config = dict(
    n_kv_head=6,
    vocab_size=8192,
    init='uniform',
    steps=8736,
)
MLP neurons of a small language model. Each row is named by its layer, matrix (down: output weights) and neuron, and shows model dimensions 0-255. Each number is 500 + 50 x the weight over its row's rms, rounded and kept within 0 to 999. Numbers have three digits each. A neuron's up and down rows have the sign that makes its largest values positive.
Before each neuron's rows, "fires before" lists the tokens most often just after its 100 highest values on Wikipedia text that the model never trained on.

fires before: " ", "8", "1", "0", "4"
L2.down840:449485502494544429500475508542493479484545438523494513456504513444472469520484509464447545616452527588499550512444422557527479587478515571529502502442423550422423531448511431446495531569460531416460551549397496428494577561440580491399523438446440494466493604495475526471499508444508384571545443390602478587536457469451485524534515487483494467329496479541520489433530532489487564554514536524469514404445455443506502521541551443417446518459533544488453485531509573444442443472511526538484525445548549577532509522474535395521518482543445441553513484558598471444536533426487409505550528425467467484554545553549464557454548548479438497526533507459457533535536494472603521516480511470471515448512364518523522407498519508397545537485537485418516520559546538433527464513497481

fires before: " "
L6.down63:443403495508503608484585539502397562548534481569457407504481555563518497453486452590540576511489514477470484525476477483515430483529408598547533457551502421511549521479526502493486422547487530483499424565451407385429557545444552470439487515494559527530639544489498502414544447589404522543554445466544528502406500515491533506433408531489504490550564466514455434411595516554437511586515447403551411510505522545544553546478464534577463552515493459565429498496478596451446466399469538559383461401435562460576449586537502473440488444463434543494452458452455537546443451481475474626506484468465475545379550486528423534564583542458470537439525532492455561414501531398451423592594558439511562515524404508478551494504479463504471508538444403593525497554442445423503464494482575

fires before: "\n", " In", " He", " she", " he"
L4.down118:500571478519473541499507608440575551499453513580507455394519457527572482523546544558543444473517493500558596582489345431544520490481491471574481488512573447476439501477474545426471523437463555475502568517459404499475456453438491498436594429592487484555513569445548410427523437521484528508511599562492534622449496487448458436463522521564493456499550488473386447423487493450505424506488491556458451497581479422496509459480512555484584455485571571461483430492416486457616478529455467564518508475432539509494644520490554519522468419464575457506474463436475448457437518567464501538509567496477456496535601552527518511499484532428472522554544481479520439481458556535527443496474547519519397530502412518458510544502473612512511435536549469485588578520583517555475513532504480

fires before: " ", " the"
L6.down1052:562572543503487566525475522495550503606503435477509497458503523549435508484524473499543562453499523452524561442525456498471534500578421460480572463542561477509431410553505492518518486443509640501511564470429524489447531459481520539573608536449476535500466510511444454400537501432470493452500464557517468477428567472443501516525404517622456547497520486542449432498609587486563434506566558534519481498555542525567548518456425523593545441531532497491441472534460569543430471468467598495594497463532558557491508503448462512550423527492459454477431531447434526527399547625531458525446479420413444529468452551491481528467525554462498514533528511580444481509481483510554494523558494457549448577554444580577532525561478437481601489500464595617498446520463556445480386468529458

fires before: "1", "2", "9", "0", "6", "8"
L4.down81:523527516508456544493528535503506572483441496500499462525546573569502472492506456478440433503527483525380541531572636388517536562513510485534499541482550605556467477539546511515481520508546459535565461507523499487460506459456417594539507478554528364534500510446560540455418448528591483482470405493427471449512464511479429408422531526441411550579475455519485425543591495502454472501456553458554490425552431518463435525530479431459449522542490487489505447563492442411551582439452523482511473551488503533468457442511616574440578468589530559443570471501564491552596433458464531501559445460536548449514469424490548538507496519533500511463533419613534466448501480494527533448520610375510546423469579472507564518525596503485577423521495515533482560537562508547464501492470476

fires before: " ", "\n", " |", " −"
L2.down856:473460515455569485505533451495477522415621503479442448463454580562494456542540542489510484476591524528550428637450534449536523459439477427569519448461433457449485495573520510471600533375555495477475477467500532461515462524462507444494455488497512389525438466458580549444523554473414538497464495555464518443462482500553475520549534493522478498570560497456542502568565504544568465454565418487534480458496464566505517506514486498447466489510504421509497508531483423436446631423538520469482535529394478582513475542465459444471498423492558613465496472454509503550528482418483427431550509609492514541496473458441573496505505537491429481468540513550429544466424427467453459619554549455536544531541521587375479524521468524533587478474436436499569510543433485499506431433421560

fires before: "\n", "-"
L4.down125:470610498522504533568501531384412474485568576503541570438551491530578513569482475516488543514464451475417431466535453483537507444496539536531472520435541437496468510425563501504486493481464495410497471580539451497537537536533397554455553482525562552415393483514458485517489471517563570488512503530519514529457413559469469432401535486505561459468436477549524505479532523596454498506504463497503442571562570521541584549525402540460588529531565480422491476623473474536456457432424417581567479545569513498567623603554622503507547497493440490482478527513488472558443534454557416600561574497511472411468514455493490482509546523557489447477486491456530480474481521356476480449436522525550507439589436455395542480542531499482549477486376512456575547535610532546461538636491514

fires before: " ", "2", "-", "1", "0", "7"
L2.down942:451526506516553571524509551474533464511564508520519520473492524580499556508391516521461605438574504481541537589429518521553525561525506530570519511530435484511586660400542457408477451517477452536498541521499480482517461539463529557530595486474575499533495602501513542504515478566550456505515527480502522550590567503522515496458415585530555458442468564526437500436443485561559494480443497560453483494490517460461446611520551533411509504487510417505464521431457471378520500497512466538468455514464445515599411542555525524520401500525490466491382406569584473483483542421469512495425515479485522499524502522589470510552491593471473478422540539550475408409543546496555438557465486451467561469428483633467561398491601491486561511489439474471613545500449490549460470451613405

fires before: "0", "9", "1", "2", "8"
L4.down1013:470462417488508511498489536520558492591457410512476543490441513477493446438526492491526521515537496584415545484531555516529489513507526536443586525431571600498457526454487499501564497491522359478507568463650516524576395513432485508451400501548550380484501377415553564493494492476590441495419529549535377536557451520542491529475361418539455564437477548429452385494539526491535461460410477454535424503479487533523590607512549539483386571484501495450425481577494410421450475448505487507452470529437481487519582507526495529391479456474489412444544418481538472586533487538580481536494390522505585427474468532512603512502442524423510522566542515548586496498556521506545581468494479448491573449552526497477446494607532588478577429514484468480465433478544486564373514544484513

fires before: "\n"
L4.down689:578557534479504523540539525514469548497464603499498486439411614490567548530565483452522467564497413497601550561512470406476453457553511568422463565448410501498667537577421377475483436601545510513470516500579421425449489523423425491498457477510453488523576574505530382568513465490419492445465518444449567546456491504579487532383496444475473464462478485460494445499522460412472444494437550448574464478504484547450510492631457563516487531458476523494490444460512506526395526500613472502524421512509485530445511424483533429528468517544575494482472460521535618500487486517553516503561516518480588492430492518549565500442429539518510469482474458496477458584583500610533548606490515453483488615470462495481557475500508574544498478471479506482523545427514458536463481522496464

fires before: "\n"
L4.down1263:513557548441482506536611492500464474454563550512514488523454566476544465487538590450517520549411369486485521453524487424548449482440446478416460445558502541493560568485523533504520474549500492486557479494525460422470467518470417414457545420523486413475526526515487466553510454519563427520443521542440561467433562467575513482461481462530421472515562460523470461521439442505537465580440583496486489568529440496364462602520526598479458501493460451409509415522413505547482516508530518470530420498471500416521554505523593468536536418466633529467501522569467550470494433536510463515530495501456438524491450526434500457465396548490548468472552413440542420474559512565475494537471448522442524498538500451535613456540535525473471486503481514514439491547421379522496479659409514

fires before: "\n", "==", "In", "He", "|", "==="
L4.down1224:470570517548566415538489438439575473467488494496404534459503426567405495458460553491471541441564434556493487497558446479501537432484405496578505482527517466373448424465548485506415521437463434486503540499368481566451562498512538393487484468597525401502543560576524547447553504531481543432572448588567555443501492499484466545582606528451466517390496421509453557497440444524506446493537450647521482449496428490511550454426536575504445482439451407477523465472502515387547556450531497567435463487489522437500553511485631541503505488486557436496506562518411454484383438568475520474463509523512597496490550584446568459498472515527464484555500503470563420484471447437505638513510485532468545542455550439500461471496497505508524548470562448591582580421577504517450526510526545

fires before: "\n", "-", "===", "|"
L4.down1243:493510394534540602487511524490584469573601517498457506537501524536512426539523469473446545478460464532393456575551373381533450488438522501480547547512553420423493367538501504532563463421554508544496575448484490482501510514499506458503536501557506426536553502498513527384594438486516548512506457513573609484453435472444497445525513548537473518455512536600516529465482586524543480526510508610551462562526536402470469529479410568473535441538426551518530532468540480417482547469443471557494559512503621548538498576502451573476426502515499387485588523546436524490464526603548502574419579499502416463543460519500480615499440467459480508521485514349463414383477550550510515452503498536404517493453499544443483532446533473557537456532507546522448501542481448508443498644484451

fires before: "\n", " "
L4.down1205:460546446514546513590470504412535563439522526558465559441440442471563492508412532541495543517537550512446546470504457356468521509496433427493526432495568435430406554447526545553489439515505574470478417553574456537432547491521483460477573468531436512581538569542463490474563477495549588439380458564495582564541487522572468449421510549443501396554551609466504446541489519486454386514464470463554467498488527487494538501496512505353547555472547527498550400503529459514475427484442484426506481520464569437480499488494560535573606449479495466453497561585467532487495575559471500492496475562464448489506548503561547543498434445551422501496507471501603431466524490564502523571426490542571463479547421536466480513486518459506469548545475462593399476507460485488481448544437615

fires before: "|", "\n", "-"
L2.down1230:484551496499448545449571541491495465493420508515519471552493529490501528493527566464499431438458396490571512503588568585554467405414477431454573541541485488503498545555476476517557542541442495506540440524522478454480476516527417485516588502504418572452494401538566609564509440494497530453517527480543471479478559428572473478427453508501463521454521405512474518408504477544567469568376515436445463543454575495443429524483469603466453490454538523455587425424528454482568384551419435552481477432469555482566561596508484457499513556508577549554463540615379478518623548523478488494525486490460478538544547518540508553603459446436459453570542513508515498537523487517524563549573515514490528470522502468489470506449468513475510575568438408543441492544507442497521475509515477

fires before: "-", "\n"
L2.down1485:462516460588499559518493485573492481490522424565483508584489546504495502523510491477407474424621442560523471452561513517443421517475485465605525437468495528503528562436492399415436529468404538466489477489558503503534429472485592518471552467484539497523504607537506536556529474518476408558498451548424572550533606496419513501577531563495506492424462561502518584427554620486527509450530555602448459474466583514577551501483364560483489483483532440503511527536498504471397488456447437487451477432481569442558478480557423467546520548513525468462479480561471570452437493441543505469508478411510553498561472391398401460501421540533536478512504537474424504478438478467521534559423416424446525482434539422537414434487586549407554565552385537447585572493531458470427469463517484

fires before: "\n"
L4.down1487:527499454567582453452463498488479437406426605420515459559450508451437519601507444472522561544478432443508550524468464420414517579581460414525489499508470562462451476545519517497525591468412565487468573481526400447524456592415424557458501445452477510451575509507548443446553521470453506474524630532379515525482565509492489542506491443518472423468493435518529517458441519516519464390415512479461471529448480417529484503488461557536480511502498450511466451526528530519415571464459555500450453457539503507535451524510428437559519408491536469426507470481473562480473564435473444549520485472467522477565540512513472552465475573542497420497438499487483470548491547535533553491453480483465513504404485415463509532578405544516513422456546526448556540558581489514417507483477525

fires before: "\n"
L3.down879:614626517475562556520526484506502459436337584496492407545481567551447426546420527480461460417546457491506550507507423549523383584526512515454456495436462373413430522506488434530561464518553533493523502482498478449569562527544463520472616578576482448488534612529541443588471493445461464579551478485549538532509553415483477526494519535530455464444574540497510474509460428459549526446439528502517496488535462449428549599544511568505476492475494515571471508513470559488421399474429535466483505478457472519463448568537404399549431549529546476526425386479532502513545451534589439548520486524466515478520434601517518550536470562506452361518535443557451467498567518520541484531481524392463571476446543519478555551512425483481456507538390463524517507504372467490468429542465512

fires before: " ", " ("
L3.down1454:504448512478559553499453540515487556517522581455461488428492493558403606516377497483476505432461409447441519553485432468497514496437486458517414534520422524426501463520489517579571507453482472454574452591577506434660486532449603543554465507526483503429566482485448500523492486450442465517420459512482484480466550455621514490426430498498574416526511465498507483519569545497465508570538468579564494416471485551451479442487572421499475528511548531507394476430523487471571478495503474518478488455459499513551488466534551509427412470395485537443538587500553557444481514538510520498423509415471453464440494435498464544496501484453500445548572563534453502490515483443533585454549443482497539453554486507487489389511529655506514554568373386582602558525530489471458427516529500

fires before: " "
L6.down1281:478528459527588506474537488550491535474547514465503428438496562531496557481497538589417567519488525518471469571573548464571496511628480522523530523547480388528479531423385434548580528525474488563535526556509393434454518438450552507456549479496601504490520519585522532522495502585505482573559428430499562476567534518427516483427552546603474620476629490498418505588475492595437461467481480407533462503559496520516498552494535474488454540482475434442496513440503508425396560405447513529575459399508577533472451514506510527427550530548603557594485465524473507516466503513543479424453556570461423519500558470497521503502500475473509485499450422530465534497494479589615407491473461578466517479505541537527476522486404453517509421519556541545535538483497528556510386487473530

fires before: " ", "1", "2", "CE"
L3.down1327:485561449469503479502533494499553509532477394539548550602541512398531481516494514529530544413548538509495366537422439650480588553462495476490469480470536483452484485497542499430452397476429527452519515565443485620482539466599498487493563507519562435529420551485456619539430531591557510546502463420504569477532554543434590466548444437518414561433399496484522448495519513535515561483462420575505541607409491488443487547481495397524522511508457459490490509455517479473399485555449501476458534501568506576534509560514520500469451521466520537530511401561517476439438510515469530580496478510594586518554444523502504495513496488498560506418550574538521554595572553505556520549472595485489485453519511476487568502513505474384528454520528502461509523585472512417427470558333474

fires before: "\n", "==", ":", " (", " |", " by"
L3.down686:510502539463517529424558452507440504475687557436455499504487473450564492563447431482519531510484516487534532556407457475496522501481445466394534528416419499414505489499507573510521484468414539516494454399486407640524492536552472477557500527392518516473596466445584558489476473462477464448514445490438542523506450567375478440555514487538478513445473496474539439430510495505554530469564537460460474577455488490476583565476466582492433480493587514391491525433469453483483530527431523519575504470545463546593493589515506592561530486536519526559441554502477500485554531517556516532485479522458579504494536489582458508459572511462413450519473468450500488618492480592546492503584436464556529541497459435471501527583502547582502467584557393477422496520584385549458458529492453